config.yaml
attn_scale: 0.125
tie_word_embeddings: true
parallel_block: false
extras: ["capped logits"]
lr_head: 0.00819
max_grad_norm: 0.5
doc_mask: true
max_steps: 9310
MLP neurons of a small language model. Each row is named by its layer, matrix (down: output weights) and neuron, and shows model dimensions 224-351. Each number is 128 + 32 x the weight over its row's rms, rounded and kept within 0 to 255. Numbers have three digits each. A neuron's up and down rows have the sign that makes its largest values positive.
After each neuron's rows, "raises" lists the tokens whose logits its output raises most directly, leaving later layers aside; "fires before" lists the tokens most often just after its 100 highest values on Wikipedia text that the model never trained on.

L4.down474:117142126162165139173152200176162122138130144101110141106147108118158206154124118188154081162176122204133147181075139135156131104140125095107172065163136134102120079147160118153112124163152160205145125162179167136151030108185158091176147086146111136114191111070147100161137127112162179195141146167121128120107145132127090153100113146115128141117130146170133177127062148087116158129117
raises: "-", "\n", "The", "It", "|"
fires before: "\n", "-"

L4.down234:187139187179162094090137100138255121130094142162097118088156193122120121156107131095134081091103092147157106132119080117128142130206139186084089132128067135140133091125121100173106132129108213136131098161136085136116136058094123128115107143151145130094092135121140157125178111099090115207154149125119147142135168055100108145065095176104115116172102100187206124141108177145160165104121
raises: " also", " Succeeded", " Related", " Other", " Also"
fires before: "\n", " |"

L11.down563:088089104125125194156067175164114096086153123079080100150074094147102178073124181178140129107163151118103144079119136158134160129164124148119170088151173062146119137124136162147098170144055124146154172131124113181139165135114140207111059163114134137156172084138085124166087123127150106161154112116112175165171062185107112178115101177121156125171090124119153112195118178098172140155182
raises: " |", ".", " them", ":", ".\""
fires before: " |"

L13.down174:122143141156104142105052125155125141104131135217129094255101177049128119092147114170133141115145049107183112106120107175096050151162094138183117145122099118095148160102148128146129153153137111139127122117152098138138128073166130102150120112139110145148116092093141131091106073136147141145090071159134131085153138134119087119092141092081150105125127093175180194147115086173165138121131
raises: " |", "\n", " Died", " Notes", " He"
fires before: " |", "\n"

L11.down113:091136063130157088122166118126105110144137110143105126231150150146134089157094109115104124130053127104183117150155096098145111168128117210168072118117171120097144114130121154182145125099117138112125108130119111100161158139128133129108143160177202099117130155162087134149170137141177096117164143121100146141118093179115104044042222099126149113128137089143136093124179126158106135059131
raises: "|", "|---|---|", "|---|---|---|---|", " opposed", " compete"
fires before: "|"

L8.down519:152131151202111116119103094149157102122081159147153114132178133102151119127129102126120132121142122127162054117102110114199104144119122117167109169099109131079141101113134131127168169121118116100124103117171109084114133134137153107083132064084154135141123102084123174119107196185104109151091091146176141130205131159184076147174158096100123101127099141131144163113168147179121091203105
raises: " \"", " “", " '", " ‘", " entitled"
fires before: " \"", "\n"

L8.down676:096168184075124142075090103126150103123144169086112142098100167103155173097118164137121062149161186105116120136117142152138129095130140059124136121097189146127144160172092046151124047093159147161124138188147162133177103098135128108112151141152113136120083148108121117133136121119179041108129125143113170156093094150093109093111078122165145101127132100101124148104133167119109142111090
raises: "s", "rich", "ured", "th", " way"
fires before: "s"

L10.down43:119083055083049169081166140103127148099134141120163040133118125127194129087066069101154133156115115162193127089099147097097136170134127069110111119144108186132120115075121168128073140108097113099118177142133106173153150124187158082139164092143064151123151123110149114116095103120102093093156106198122118102121118149150121125102160180143070061139141149132111105080134101121101153108123
raises: " in", " ", "In", " on", " In"
fires before: " in", " on", " ", ".", ",", " and"

L13.down413:181155160150115197096125140161093148159098088152180152255160119088164076102111087138111103120128075089158104150081132133106192135138095114109126096082101118067092087146177104112102147142154103107124125178139140108182073102126128113140117167166121127141148103060188159107094088070110116117132127146112095099125115093141141140148132100190159099175123104149111126085119164056099076116100
raises: " which", " though", " although", " and", " but"
fires before: ",", ".", ":", "=="

L11.down439:156149122116081177150060112139085127128158139140178063151108112157079158192114138155086146136067111168081148122118151158152152058161119091154126172121147160094122113120136160118122126167106122114135209184169172116110171130145112115160152130123114171109164163145148142115062140175117179077152114138155080146121132185120104095127123133118129103097105228107166135147135145104136061138118
raises: "===", ")===", " ===", " albums", "===="
fires before: "===", "==", " ==="

L7.down632:108099133140129157134117071146082187137123134081164130122097137114102112141137112128095121164143118083104118100192162148172189093108091111124154110088112130180168156103122089074154092152125113126097156098155118126160117112165143114150114115086151121112145070117059102141109133167129130114036144079127072154140133116150128149110132122160102076151112099090129135123133174105136139089123
raises: "===", "==", " ==", " ===", " and"
fires before: "==", " ==", " and", "===", " of"

L10.down310:160141137133167140173120095177115060125126105125128066158096060158170110183127169077168184109151128119159152150184135165139146112041141120104101174092122175090162129105057111122120123152108139085176106118120179151120137136110113124082080112096112113116096130081047141119133082175001157167099147115118177066113085141193099131104153138130174133122103138089153156122167160104124126114134
raises: " that", ",", " the", " May", "th"
fires before: ","

L10.down249:142125160152130126132118121169134086126124124182096126108104103119108138160173085143127117094094130094137170166112126058137181130116118106103104132092182138137129135153127102106115106128081117094157136098146185169116063116131152119127149129082159180128101103129133182133104066092115109098128149126110152168071143089134105070090102142185099123158162051108136117080110095162045104118101
raises: " in", " during", " when", " after", " since"
fires before: " in", ",", " at", ".", " as", " to"

L11.down68:170091182151128189111084130145077127148146132089120128176167137150125036079059051124159064180116152115100106177065141142083146141150151121195168175108133128174135113061182136084075121102165154140121143142100151141145115110085115085157089117158130145099106153125105047085141143164049125122092121087113112116160128151092106155126100129121130143136132135084117104104159100161148124093142
raises: " and", " or", "\n", ",", "–"
fires before: ",", " and", " or"